MLP neurons of a small language model. Each row is named by its layer, matrix (up: input weights) and neuron, and shows model dimensions 64-319. Each number is 128 + 24 x the weight over its row's rms, rounded and kept within 0 to 255. Numbers have three digits each.
Before each neuron's rows, "fires on" lists the tokens most often at its 100 highest values on Wikipedia text that the model never trained on. A number after a token or word is its count.

fires on: "ons" 28, "art" 15, "one" 10, "ove" 6, "4" 6, "ues" 5
L4.up8:123123135092156163126151129125110141141116129103137139106090120116163163104154120106112134125137109115109136134096119090120137154126140097097100143130127142122103120147157123132080126122167114153166179165131095172096127131161154169137136151124131157095117104143132120163110119061138128123146129105079127175150113149138173097092115115139131134111097093127144110104092121163143111141114135119159147124134087132130135135119124092192133089078153102103166110144119140126114144092146158113109112106159116153124155145115129119136076096147148105155144176167157131138170134122142162121145130108153088116093158127130130181151126147138149152174136106126149111152143096128167092108133096123118142148150145151125151142135141153133122104093129099108107140145148158109118082133154136

fires on: ".\n\n" 78, "0" 8, "1" 5
L7.up663:135175157139085162133150167152123131124149166117127135116109135086153078156106164136148110122150141118059188088135122127148131100122105126076130146112131127138126171156138099119137128103127122129107119143143071152113108152107088133158127166126134131122121150130150131117118147137141143122133135154116148155167132136122162154167122152137121131088121113174084100120116157154181129136094155138083106138133161181123115109117104150137120101141148088162125119110105187159169127131133133109175149147129146114161117158139154106116152120113138120079107148119130099150135158171117094123109151104163167156125116100145148119158103086132135101109116080151144107129117164160062150120146128126118087113145130102162118120144085115131063132134144132127143153101146127115123128137120110

fires on: " States" 22, "ad" 15, "ia" 12, "ar" 9, "ade" 7
L8.up161:120115125099166144097086105131143168116118168133145124133138168115160086117110124144126115112112173068099140135145146125163119162156092162124105143132179134125100143091155149147133115080136123111152127127143164113156151167145132149159111086166109172124149114125125106128098137127109099108150136119165144181129112140162146114105131159134120103155105061143160134134133157201112139094131125148149124112150071124103094101115097117100111150094165140129152148106091177135149128100093114105133160151123098097164082144106157067099113122141143122114105171108113133162127134099131137120081161146160135145119115110106089120127090177138111123188149097120086125108106136119109134102119092169083114140123137176112160135132125135140122146159094137138151120127124136109160140124113170

fires on: " later" 21, "field" 17, "row" 8, " Roman" 7, " early" 6, "atch" 5
L4.up1034:146142141086189144132145124134141129140090078135149149164119127116127096126091133175119137088053166080095133112121120101119104146103129125126155096112115135122104134157173133114106117127149137057154133148132147158102136167157134095090113171122113152143138138120119102160122140110110131174056163144189155066161071146116127098090152141083126145138143170132127121168156133124114160108127132147127120159144151161063143138118124116145147109148139171103142185130119138125131141120109110106155145131099113151093143141140086100167087124150096110127126159145124129141092124136156136115116119122168137100143132135133110127161146151134153154132125130149132155160121117108167094137122165156120139133161112134150141146112140112103105134126120129124092125157130120129151085098152160

fires on: "a" 21, " Se" 15, "e" 14, "o" 8, "ie" 8
L8.up355:163149135147137129113138079111094132144124138115143142134135078142115135188148125149147085115128139122086126140156110138092132127168100146098084132174197094115107167108127135129089149151108114125120130162182092125128093146145115147113084139146134137116109095194149125111130136121128120108129103115094135100125138120173161109105098111133122105106134149111152158099156116201095115099117081149118177094161100120123126131125101091086071115144114120170153098097081148131136123156152142109130106165104142116115078164149082137156133143135148122135099125113112112116111111114152104156117127136091133126100125121109126123108121121143145152119136098121112161123158099129128108117091153166096133143128127134143140131161165131128107148140143123140150106128160143145126142126188149

fires on: " P" 24, " p" 16, " B" 9, " S" 6, " T" 6
L4.up4:129096142095179104092085126160083060115089150112131135107168092142112102121107133110116079171158089131083129110141161133127135151145103143092114200107156105116099127136152139152135135163118152132105108166091119113199114118104173158160088083130079143156151087146121108149093097131186148140148107116109144162147102124146171099149115118121110122102114151148149160119099161106150122111144132137143127181154146147119156087131163065124112119131128131140119151126157124137133119116169113116123138143105105121132159150134137152132119186123131142124126159100162166108171116143105134150118141141155126140120141124134142116134086112154100121104127139117107127104122136101143106131121140143158085103178129137153130135075129128108121112116104118134123132155139154143129138158137135

fires on: ".\n\n" 78, "|" 22
L7.up894:152148165144090107149170125095163145124091142088140138117112097137129092172134161113142125134160115134154167075142163125157115154157130134068108131072146152148160171142129099133183107088128152116114094118160123102133130170076106150170084144158111111119157127148152128111099149137093128158095153138091180140114147124139165129158122137152103110095109123095095115122127104104168135115073122119084096110131146153149136146120112141123126106142156112170125144154100144146143097132137115107173141119113166136158149145140182099108126113130154138111124134104114100155096134148105128107073154092144180142132120136143164135147148104114132104134108115156157119140110117143101145155134132139137120157137146110172132127126089120144068116113130139102132110100148096120117130102146116

fires on: "-" 31, "ip" 8, "im" 8, "iz" 6
L9.up483:158118107101136112124124082124106159112109143129106150107132164102122151148112086127146150179110118132082141104119131107128103102135089120105094170104155115118107135084178125127139107168113114111154128140112131126103100152151115127122092112126129162093101166175163144164142134052162142125100139093167140144108098135116138132139116097100063085130127095118107166106108130136145131157106148113156136076157140149091090178183141130121115123171128116138141152160119129118145092130114104167150092160141115124152122090130173136135151143108116119091132123131098140183138096118156103163119140132103105125149133097175122152154097121196098138122160107106116170149131140134142099165122151115118116141192170092117147103147121151158139117138136125086159130124119145131108094139126135

fires on: " " 34, " |" 14, "ens" 6, "00" 6, "art" 6, "12" 4
L9.up156:137118107128112131185173154167132094139097142109125097171154100159099113145153096081135150128096097094093179096099101133142153140144130169147132145108101118119118131144129171129117117163153156133166131135131122151111149148122086130101140118081121147159155145095118093132136103147114094145143122135142103172130153149133126115148103123118128097146080162155137126141116121139139133086121130108105133130091152119137125141128132152120056123104148097093101103110137136142146103149146117159140165145140153145136163165099107132118142114086130137133098139150157117145097112130145147154116115107135145139117141159198152128149116169136092136113172188099135087109143125107137077130133131177152088076162155151131133134165137106132151143090140106176136103090137117091147082152135113

fires on: ".\n\n" 37, "," 29, " This" 16, "ist" 5, " the" 5
L7.up142:140146152138124095160130135124124130106146129082137124113119126107118093160111158114155114155121105139125177092187127114137100152113110141074126147086154125152150164122124100149178112110131113123117097108148106113150107169088104143121149143147112108131117150134193108146152145132124117115155129083096135168172144149124155126178078133126122132090114135122103114131154157105138136122085128111104094130131144169125156116104110115157098071112134112151095143147128117138153094148141168102165122153116134122151153167141155092144134126123144149101134086088120102134132160160133118107087188113174190144125115111142141130154120110156123108113087094156162133142123138180107156130154100147135103132129128124172098137119066131175073134120152126120115121106116098118124132114140106

fires on: " of" 20, " player" 13, "er" 6, " G" 6, " F" 6, " coach" 6
L7.up1248:146125140131106152132100119099106110158105155127103146134146115133128140061123169100158139106150114151105121126117148155135102126163119139117117144091110108155114177111122142123075144142166125133063090142113143124153128083102137123104102107154108093128136116132157121139135144117114159145133089122135141191144115116102109107161061105081164115128112137110116102125140100155097149115100105157138147125130093155113188132113134137115102110125083148167167146137096110116154112128113174098135121109101125101135128149158130181154129119149143113105078134125165129137154107111089150104133109122130133172132179135168130142129089046120131117086140132093128142143139138120128096134100141121138132139142144152138119144126132101117127157190094138098134088139122138144121156149123116

fires on: "ong" 14, "an" 13, "ri" 9, "a" 8, "ay" 8
L6.up1132:171135127081136166130097161129117097123152137113111127135104098131110141138102119132154123142104159063185109116158115125108153107118166169115101108164117152118124113133122129124117056129114124166206121149117108164110121092144131090122123149134139143113118107116145060117089110128133133163125143148098132110131129119136182072104088104151128122093123177122168095145129118095125127111119137074103126143075115154095106173128117148127144116130094148109158130129109137072133151165150123154180159190126130102167114118118156131144121132109166103147120170135133146112115120192130100140143139116140110151116136142132129124122117115139136154142146108121125148121157116171069124090131093147136142148144147137128135129176120162104116104137123111103153098130100127132124120117165133

fires on: "e" 20, "." 12, " success" 8, " who" 8, "ate" 7, "o" 6
L6.up140:113131121123120165148117109125096133138117153098179140128137098133130098140111137152151113132174141085128160140176120095116114093115150137161068088162121112130135143141122156153077132140143137151145118121139101117150105132136178169130107109132128114107096099152163080146089145150124139145122148148092143106132101147112130102159112088150107131126095137166135154098093136143123100105101136109150111117151057144156137146095130140118129107124098155127115096092164144131101116137083121163136126166145132118143092108140118127147106151117134119130134116105138127187118132144099179125114131106145142128161132140170111147159093123161180122146145147138107073107170114148072138107137128163120142113140135174146153146129071148115108077110122137105119079131112123119140142155150147

fires on: " |" 26, " m" 14, " at" 8, "os" 7, " p" 6, " " 6
L8.up1120:132133139120097098169165117093140132149112071112116160131125109104138110077110110110122118141091129147097137071110119151149156093117135116138111146135113104146132140105112145153113085150202143143159125094100187129144127101094106140111155095135103125151138116137101113153180145142105169147102137157121133123110149161163137158145112096118129100105075173117113123158112153111135087097141115113171174131175083152129129122156140167155078130101114106115131117166116143148121093163144175133136149093145161154101149182155118146157074146119139114119146177125158122104154120080126117182144138100139151137094129140135078156135142134123113123121108139081150117108125127180148135113152095146123150102114138144101138148166140103099102115112157106129108124171125118142087125124148142

fires on: "ons" 21, "ers" 16, "ts" 8, "ents" 8, "es" 8, "s" 5
L8.up1165:096157085131136096106107158130134098091115083131127105128173091136135130095142118078159107129132109140143155111163096160109136115119157134133131132134123123139120133101128144152116103138150147129152140144174139079086153162115091132132151157131120119120168113122123083203160157181109111152139123157117117070130148085129180111117085104114131126098130103188132158147073145128114127128123163148128169117124125163132163111099146131119104111138129080122143133131103159106191151143170132114123122138148113133137163151118115144089160132145120137123125120087083136130135051122176117147073116134148135114142128096111092109147104134104145118113126120099107112147181138106112150133102134144114135119115112140133151115115108112131129149118073088140110124129144128151126095146161109

fires on: "-" 24, "0" 12, "im" 8, " p" 7, "y" 6, "un" 5
L6.up1064:169134120114104126097137154175115140130106149115093157130190149183110139153114113130152116134103102100111143145132112106129101144153138184090077141111123102133165158126161154151130153169132113151158133140128139125140153129133117161126107104132147162110130092099143136154152128137177118136118093158140145125119126127091145145127108127089087122137125082113179101105133172114151133103111121117133140121127130099145144147119152139152075119188152124102155184152079176145148109118119092144134122123137148087143144132125091128146169110110134148138143103103144142154070126113141086163133156123079123116122122104177114093112111161076116100146125161128133147091171164144117123170145161138116127166112138114129124117152119135105153124129119122117126118087168150141094117136119116

fires on: "e" 23, "o" 13, " Mo" 6, "ay" 6, "ah" 4
L8.up952:155143147116171133059138084151137142139054101155127100132118140131099139127113100166107092134119114115104132110141143116097112167155089156114097157127114111130113145107130140102146130146128158115134134127189107106123155118136125115143078163187130125113079118160110127138180141089108160119148102088160153155135157121134145131128126154123160124119137127131111149105177168150094109121146143148090115129096122115131146138113151124131096118153158149127109096154127128157134103128092094110135157160151089139116104103132149102130153176112140137131144109105138093132152111161131095127133136123147110094056133119105163169141164099150163139120129120155109111104143159119137099111074137157117120093122138107139169131113158176124130154144153105142158132133113109146122127156150111

fires on: "s" 21, "ight" 17, "b" 15, "g" 11, "ant" 9
L6.up139:129148099156146125132179127107125144170121088093115147123115132085140097156184101084175111116125117127160144122173107134146148149107110123134102092147105110154156146126152153140111137128173108146133113117113121148152111138138106078136122124157121124129116098108123186122145118098102110089099096116123086111140148136076129148118113107131103133144109153164128134139115147142136117144118130133172145159125100124149136136100168103143118094146140098128149143101132154112155093144199182127149114132166079154100093143054147131132099150116168084117118137140088117194134130094105103121151133127128134134138089122132107117129084132084151109155134094152126145122176142131126145148145143122086141127116164126136157098150114138138087154134132124093104129070130165136150111158161099

fires on: "e" 31, "a" 13, " it" 7, "s" 6, "ars" 5, "ers" 5
L8.up1195:157164142138129117125141145161160149101130114129082150142099133116114144134096132124118097129116115105118103157146131147128128168142141144124138155078160090141091081149106135171121135098146142112125133094103149161143158171143122130141150155119109083133122113129165154099092112079122089116127131105154095132136109136155146118113122109110047153118069168095134157096117138098099141123133155153107074115105180121167132101131098137131118122158202130122143104142092155145123116184133156112152132159133104109171117121113115118080176142120143141121091182118147130106131172145125109118084139157135140162131118140131128141172090132154125113113088107117116147130092179117143131148129093099142098099136161184138135117144118153097112149128131129121101141116145112114096094087109163

fires on: ".\n\n" 91, ".\"\n\n" 5
L7.up190:130160144137105123154155121154142156076141131118150146108113126116136104112123158125162111142124138137107157116157143088127094154124107143065124140095159137128145169093122108135143093091127125114113087138143100119156112155074098171123118171163103110117108132157141096172131150149123137104147121120103160166132153131139159135169091155144123153102104111087091110142140129116158118117087141136091121133099138160129147108091090119161120117116153124152104126144116146145145093147153138110171103129142139127182130148138154104112122089114176133097134095110111053131115137162125125132080185110139168156117115113177131142150122107143144104125119108139162117113129136142100176154132111106116092170120121141151117147138073159129080121127140130087152126108113101113125139125146117

fires on: " f" 41, "er" 11, "ad" 7, "a" 7, "y" 6
L9.up971:156076138113130118165063136114121153119078127129138104083113100147125122142176136180142125191143119111118139095133118110138127146112126113103117152143148116141102172104140129157064129149185126167142099166150134124126126166097105129155153118099125131135117122133093118117087108130138101143103068125116098113119106103130112143143122144121133145110133149142154133143144096201111089146090144126153130117129152141101130153117109127106149135129112137125148131130096155140146106140174127131161162130145110125148113120147171147140119148125159107114161125139123120149128142149117069126141121098158119110158105133165140118153158100111104123116111123122118119156151159104110082119119128103148132193158117111123144124137096123134153117126094112129193118124104160143125112161151145

fires on: "if" 21, "av" 12, "ight" 10, "ing" 6, "ows" 4, "all" 4
L8.up1058:142161151152121112158145119085087128102102121121130176122136091133072108150153118146150131150140115111123147182105117133171103146144114112131125131106147136132109186138113167093093120135140136120087107153129141140130136125136140156108119118113135149137144113148110114152088185145133118152102086145095131136127097097134140130147103131125083127122156138124142099154121133128125127179100142147144113054138113106091134138132144139127124151098113045140117155164152126143176118197169137130140134099095157131113105111139116146077107132131155073136153106101126118153102112114144129115122099126119184120157144161128118136130127107109145075164120094109125135076120162156093140108116134121134112112132125118123113109154046110108143118163099127139178136139140170128137104174144144

fires on: " d" 20, "a" 17, "h" 10, " M" 10, " D" 5, "w" 4
L8.up797:106103128120118126149159170150105128147118143129129128132152144127149139118113117098122126115124104115121129119096134131067121129173137133094148148136185111126113143147141114089107139133125144122056100119100170164119141120129106113159087143101123118133131158152134130099130107073128111142125135102131083193127153106161162101139123094109167166103098153142118138132137202158077156109119132129136142181130132103115133088116134134166116097114147146084132155160109124143159112116078126104186124153177155141135129146117130101154117172126115104127123147151175145145098150145079109140124146105101153107149088146139154117142092161121146121123132139133136111082136166121107114177155117148080118118125187167069098145123134121142134143110117117104116147118133115122144144119148129

fires on: " not" 22, "ic" 13, " found" 9, "all" 7, "str" 7, "amed" 5
L6.up657:147155126110101191120115094132146155161127127106163124101130142139126103148130122157112142114162131108158140104138084113162102122110109135107132118146143128125149134137111111150097149140120119136112117126160134095132124173117145133126129166089095129140081118147177106159096120138112109117151112106134121107139095112131160125103137110126138097169124116159138141115106133156150155160144113136114092098124140110176103128165176146081139152144146130120095133142155132083171109153089145099163129150164101094111119112136143110127158150088158129143138084131131118103151155097119116131093120095160125107127095138146103098165103181102174136116079130138149141115098172131112118160060140159172139184101147139146164124120074100152080129166119109155142156099109119103138136134112125

fires on: " " 56, " |" 17, "-" 14
L4.up1219:150140156086139131143119157141102104108111125087123158115128073105094093151107110133104108128110117124106175039131094132096173178157093190128077165134128077173142136111185141125147105119138130121145108103149123143089145127121150108143103136142113161076121085113115132159158098103126071127148099115163143130141157126121149108135153109140116111109110133122131108086107148143130138108099141154119137111104109125139133135144139114158093142144162132134150134133120149126144095139111133140139147132130141135135136140104136102143146119054152126125132127123158145157157113161128097134078173124148135152098147103116137133179123112120159101108113109107091126098133143184115125171114160144129102123119185143145127132138139112128092092129119064105136120135182144153167125171129149

fires on: "a" 41, "o" 16, "ac" 5, "A" 4, "an" 4
L9.up857:165100136109124137077102124123093126154105083145128156113116131165112139104141074094117157125152112107114202133116145097114152093131113151136152140087097110132107111121107148129102113124132153161178150157129105194127119127090117124137131159145117151100139127154153135141126087120156158160152108135115120156115124133161174091109086100111110133154142131125127113106100141131115144113140107108069127121052115126131101129124161143099117120098082137143096130120099115087154123144126098155125110155095091143130124177115098137132161113098149095078166097134143141116145146095153084127114112123117129153100089094134138140147117132156143152144138112147125127124163114123136098129120094143126125096130181168151133090114130165094114152082113119098098115098133135145115159135147118

fires on: "y" 25, "ie" 18, "'" 9, "ate" 5, "us" 5, "ic" 5
L6.up433:135163132129190136156114065148091084141106184138055094091120157127126138142144114114131103163101144110122128072121134103125126155167123148084114131153137111133111132087120140162166098139136191104133095093154140106181149110126087146183100142108102108123135125167114107155133140112134153177119106134126089129132130143095206113090125131118126128108099134130167107147110143103144157148137110105163170164114094141091126125146138123117106106132122121088143117090138171146117141182113130134116175147129112128107102128151135126110151167114138135127113137139117125115138092161097111110100153139159136116111096170143102149139130130140158104115128148135114113135157177129135117132122132119142105133140169101131103096161157170130141138111147122113103122106137113095105120107097177

fires on: " to" 33, "as" 12, " of" 6, " Bas" 5, "th" 5
L6.up132:117118139185137105125128147129141147094159136071164136109161110086089122170162121095134097187140108163107136116149087128102154093151109133099082139163127136119144110142132154124130114146140104149091133168121078122120172104137103112078131126127154123151095127111117085134128139149160129093102138145123111113123174076139137141108110083115124152127097121127109142125134148130124158142127113139136115116096167141154119126120140093133118146170117112116120134146168149145145133175128120163154199144135102077157113084123159170127106168112142147070096138108129155096124143148107126108128112104104115086114141120165112108136152117123155145096126166105103099074146133170112110088149147119088115177131097154139152077121131118142126137119115103123129144138108139155165127143162096

fires on: ".\n\n" 22, "ered" 8, " led" 7, " held" 6, ".\"\n\n" 6, " wrote" 6
L7.up192:150137142140124131154138111161113132071131145139127132102116155112095090099145166110155097117127133158121144089141131144141106143151139155107120140103169126135110182074107112165150119110142088132081083137172097059101101170131102158124124180118082119138131126119144103133125135140130100129101119164101140123125122104131149127139107120163120114091089138152104108150128165137145089121086112105101104090150134167150155137103139140105148107110146163167138090170114159123115122136153122083162102145112141128178137124138156157126160149125166152084134107113113125161131122107111139140121129109156146121151111155169144117182141108135121077126124076149128117162081157166103131168133122100157071168141109123151102168115101170125113110118103112141124113106122118106159189143132112

fires on: " f" 20, "or" 10, "ored" 7, " B" 7, "y" 6, "er" 6
L9.up196:142106166096154126142094109121082130122120104109085127105124113147109118125168147132138098158105117111090125130154111118135120164091105118089126130128145102140147182102108139150109092146109124154083102140124094072148096124143104106148151158121069121113163148099167127126139142108149091182142118136118124105149113113131111130122101108110134132080101136123136152107114131141092068138067102126162188152150086106125119135096138115133098139073148118102117105120132148092136139150112098133157122133131147101144143131129115148096147108126115128124129123140147125100158127132097126156144159102150134096128176142146173131123124128148156121109113126094130070112126175154065149147146142122143150140142093194140120152124104113113100109133131144149137102147162197141115123169143138

fires on: " l" 49, "ad" 11, "l" 10, "all" 5, "yl" 4, "ar" 4
L8.up628:120130161135131115166144140094120133109140146107133130074134140110101096149101117144123101126082137092113107152154158183140149121174138132117122171123149121127149149123184134137120097101171097077136090110152140077151133134117137131184104164141139125134103113131123130084152113135088087113095106133103129108106142132103172144135131169161118114128126120129158158167144138167115120107140171114117130077069120116092155121143164115106106161164087118153114077112114185122110131080130137159209149104130120114145099163122123112122131162108141099113095129143153091135112110090141079107106160157153106107120157127133172167104127128104109104124114121120132122136124141129120123133138124136125138111130109179141146123116154168124139111124122113176119131120123119142112106161111169

fires on: ".\n\n" 46, "." 15, "\n\n" 11, " season" 6, ".\"\n\n" 5, " for" 4
L6.up590:133119169139111173160137144169139118122107150119097126117129125106127109145119151114124126123067140150105132105139117117154107133121142159091082136113122103145141146115137135178184142106145132158099064116140097105147099137099086106135149098177095118129132115195146097154104166164130122135123114166123160157129134096074110093127120110137098125154100108130124095155145149133144086111070119156088107097099148138164119125104108110136109118079157142155117144100081140147130089135161113106164134122141158134137128175135170114140090141130139156116121139105115116123127117146112115157108140124140141088155117138193113132205135080175106102126115143157135097165123131126106110168143128118141109174144152151145116142158123177139111148138115099112114116123120087126161160119136114

fires on: "." 39, ":" 5, "ap" 4, " " 4, "ous" 4
L9.up889:158117129149148140145155177128090115128086122143119142142126129098111119105129144146117148125122134094116101116124157140130148090118071115089106151145132114155158115138157151138082133113142116137120129147112104129146090154132134141121145159156121117116089152147115100122104097133140120111143147128148082115103129120128114180147123114135105087124103169095157129149090169160121180116139167123120096129125122119103134169137153152113091105087077162169108125139157135128117131126120128089131152097098100158130099136139072156099140118111069115122148125111142142108106130177158132111108169143127130131103144130163151115152121112109108113154123142118152099123082137156165163126141118107170144109115153185125158105165110093114124090087101114156145138169139090156148145165141138

fires on: ".\n\n" 81, "==" 16
L7.up842:145145130142123114139166140131121123101131132103133144126118125118125093113146162115138114120134091136117185138162117122133119166132117122046108137110158128141163157118137088120160119093143140140118104146133076129128099128094095151145133156146124123126115142154144114134136131155125146122141135123097154155160139153145176139194086172120143135096107104120086098130157125117170119121062129107090108127108143150152123125126116112163123093111152127168113121150147125145164091131175163103187136139128140104170137167153160106118088105130157135104112113113122093158141135156117106136079190104166174166129117128163144118132132097158145081137101102146160093146094131164117132131135098143114074161095151106162119144124099151138072117123149132114127135062127109116120134096143116

fires on: "i" 18, "a" 10, " (" 9, "h" 9, " P" 9, "e" 6
L8.up784:145120116132172124081152095124171136125144127149135128133117098108117108169108124137123164134108143125139111148137143119091130151132148094055128161082129120142131115177165123105126136154110127165142118064143073148157135157137149124136137128095116127125115109159126129097120153100144136140141094069129112154170109082101106102132127093116124152131131135078177167115103129130142099127133083159174127128151128092130104153161127106177106128130158119139084138125138140120130101191164131140132136143107143139119154137139158114117174185100146127138131147075138125133133138137104046148113172114107136096123142107116093147147130152125103107135142114118130095122113170134121085091118129100094146168135124159143137123148147142100078103121117154126145162165171121138150132117143135

fires on: ".\n\n" 98
L7.up1018:129130164156124119165153152141125154124135140128128158106111143094156082117118152105133130116124129134124160129178099131126123170126108141072125148111138120128136147116096121126187134113129127113094095125140081131145117131088094158113129157151102135143100108137151103152115140122127135105149155118103156178123129160127180138163079149109118167098093112134108125151136123125166122088060118126094102154120130163126144095124117107157130112113166100148124121122130136145152103138151117104193134136108148101185155141130162135119108119115185170084157106120121108119126163151080110129080174073143163143137123125170133116166138103129160098131089099140179097144125147147099135156154141138106093138116114123174103113124085124117082113116150138117142135081122096110121137121138116

fires on: "a" 15, "ate" 13, "y" 11, "ce" 7, "le" 7, "al" 6
L6.up928:167114132126113141126120096104116162163144138135106126130097090112110174174130117104131057099096133139148123103143165152112109134137129160125118167113164121111114151168120137157143115099114160145132141100170110109132176098131086117159105118101111155127093130143143117131128080138155141154120122106098129151137151154108103149140078134148076107109084149107134140124115154150122147118108140167151100140124120151144140104142098166112100064122128168118137115159160139096101153169092166126112116132137144123145152122133130124136154180144146124117150172078086124126132086116137142136140127113158113138106131133142165114151089128090126130158072112129103096157153153179187069133130141123140122146092126118121118123166113138091099147132138141147052139137129105137150125118117122

fires on: "ail" 41, ")." 13, " common" 6, " def" 5
L4.up131:110134087129181138115143155107106117166123132200145133159128159143128161155128133136126125188102154133105137106119135100134170153109176126117123100175135113161132151146069119152129150101141099180143119150141076158118103122153163131150119094151164150116135134163162142183109120101103117136134130145108126140154092122122138114107123121160122127078123103071129120152128100121115051125160123119126154130137139129155119149137108127140107144153108091158118101155114124130124121163069093096115118085128132182093118113148097117076108114146111136156116144114153127149116129123112145175153109138099128097151165125144126091126134114131112135099117114142113124128134120136103109115166141050153150129129131146123097156160116108161177135146141128153140108140055110123099102141128147

fires on: "." 29, ":" 8, "ator" 7, " General" 6, "or" 5
L9.up896:120136107100172113158109130095108146140137147093138113146115114139125131124120159133129136144117118107113098118140112182153112122136132147116127112080154126146101133126136150152159089143127150138111094157109090110146088137133142093149109123176114173122117133087148094122139170110141083169147158154163142135066119125092119119164139153152107103116101124178083154117111115181094118093144146120128114058109129140100147138146189176122130135090110122126113137108138136153134122131094112113153114101176142150126136131142145076126088157107083096113112167109127181186136135152123156153115167134095133104129126132151169124173090107152104110137111130108133144148121109162160176161159149153126097150145130140162123097146155145116118112125119130113128146150138072161133120097145117

fires on: "," 28, "." 21, "e" 10, "ie" 6, "a" 5
L9.up958:143129155124115176171064103098116137159122153092126117157089163130115115159113128094065098145152137150153172091081148101155141147135128160126136122137183138163117111094119139121123111087100130136140106116124144148135096134139125134109110137110108115086096135148164088095090143095164144120083105155142089149144117125118119091124104096143089122174117106100138135157122175176131113114119080078118161107165066100134130142133141175134104122144109143147115101078115120134136116186109159178105136145143107104151095164143124121140119138116126141114128155159133141132123151154133123099127113117114129108143127154150118088188132129104154114132106099106133122134169134113081157159124144139166127138130136130119140103135112126115134123149061123117157153104166112132161138124143095

fires on: "re" 11, "ops" 10, "ann" 9, "hen" 7, "e" 7, "ad" 6
L7.up377:162110131130095148128139115145130123111121137120147140154147126075111127118125118147216149137145119110119116125130111148049098125167117137074088143138138117149121106132132128131140112132129117161158126125168152109093114153118098086133133159135116076121131143151184163171113094114105113112140146107151130140183097105149130121112135125173116175123116109119136135147135168098158121124106115162128149116157135126133126112103141155082128101131085132123126135128077147082108118135146160160118096161110093137149132144128115125147090160114139151169125122116155120099112095107135157181108109161110123131135161089147122115127146173169128141092141138115080116121137151103131137141103124163162153164131098138141117112143139109097074117139082138110141113049149106159108089127131156

fires on: " " 49, ":" 19, " was" 7
L4.up42:170141142127135128108163103101115104112128123142089119075137116140106126120137122143128073110128146108110156047172138099093126122139109146107110136160126093153128173140143152151141117111143106113121099123141073102145135137092113096134129128155096150121127117145162121131103098104114125161122109157159129135149149116111150099142122107145164109116079156125134124101109178153125126104107116158131126109148128138173135162132100136105078125126152127148165123152108124148155080135109113107140140158124114143144149164115129131141123103074149134115139081138106148144129111147141144143083165095131129119142154178151107127167137067181150115105087125121101111151119151173104117136144120143165114162116155172153137107165111125105054117166116046134105156144168121156169110150140099

fires on: "ies" 20, "es" 10, "s" 9, "als" 7, "ages" 6, "ists" 6
L6.up1152:171119138102117105129139125150129140102106102150151128137175119127150066095124148106198128137136158083169118130108102119139100088106101109108134103123111116160094144114171161109151163100161131101122108104107143148112144163138103139153132126151139134138157167141158135165104100135148119098103098152185110151122124135117177151120080125116105147111126087107154127109123107142081142131096124164149136121133154137137101117101161146147102159121148109100120149102074136143177127139176133128135108103145147143117146150050170139117117135123132124115123122134164137114116108117121105122103153115130170170126160103077103103176082156130104115146133098089106088181145145147112122116132105153134146145120170149113156128112086140096114162117132107082155126105117176131116093134135147

fires on: "h" 34, "er" 10, "ree" 4, "ic" 4
L9.up724:109172149118107110108160097131146103141101097116125146127124113106114145082206136082145127136132128115125103101142179160178121149074105145114108120101118088153125120135134142119131158104124094100154137090142141097172156142095134090125145134158150138071107086137157137151121070136155100160073139145154116120153123152140137137122111111138102128126124152124150172104141140115086153101104144122131101086088173124147129131118118118085164146140148167140138136142143125123142097150139146151138097094128136166133141161145140155117155130103157153121132124081174107142104117091110129123149166125168123122122140134149135077113152125113133144084106116164161144162139121148138120138099142096075154106110123102117109138128083116098101134097132129127123099133130141152131108101151128

fires on: " " 45, " S" 13, " P" 12, " T" 4
L4.up58:147147127073128122148123159166089053105132148096131174100155114142127081120103148104142108164126112133158147108133136136110129156137116166075092205110135109134129127116124134119115123121097126156130144166143104129146135085122096130161062147115110138146143125138079127145123117124131126164167133104124159153147086110136132140149141145128110138094117133123155154132123125147133125071126153130126119161143144144146130100114130102136099090168166195147139152112115136159141108106147126135117142129134106118094161128090136116130102160080139100105122176104170142121145110131117081162103137167132136136133128139127125115152084097193129111052106093104122120104118129123138082134126156141139092147142125120133122130052121140105136117123114119121150174144144142121135132126134071

fires on: "an" 41, "o" 12, ".S" 5, "anc" 4, "on" 4
L9.up379:162136064094109109170142148132094101111122089125112135141147121120144106090151113133119145143155096079134153150156131074122162131134111137148097154117122139107136108135168159135106089126107148134138145108147111095129120107102105143127073120125125159112119092114140137128152152090116091171132130127102097158143157129153100096152092099121137108115115115129091169182122140184137128120122148180130136161129092138179121176130177134109101116129087124119149114131146148106121091137113155123139107148101119162111124094081103126105140119074146145126162097088172121128129122118181107169132112125136143114106100105122151146156175108161098126108110155130145168152150122118137140160121100134115125093170144136176098162136130124108121120100102121107092161124154130150135153150146112

fires on: "200" 45, "ic" 9, "s" 8
L7.up9:125149128167098139111161145121135123150078103073117127102123145134102071105201158139151133095131165098107130115145120136132131115149094153104127148123103131152147122120144114184110103082142130128143133117109128097128131194120137149138159136126179139123114139137111147147077104150107135119129113115142125129137135141082176129122108137152140118127090081128106137082130096118113092144124099147125151127118137137177135132098188163131140132154115134101096128081111131131130140156142113135178156162141151126171099122126163125116114141114174112165141111142128120124108116095132147114112163123108110112091119110156124110116133144091199120141142106136086152135136172134114118112132145124117115136137183119108107150097103102155101149159106127127126146059099141106159136167124165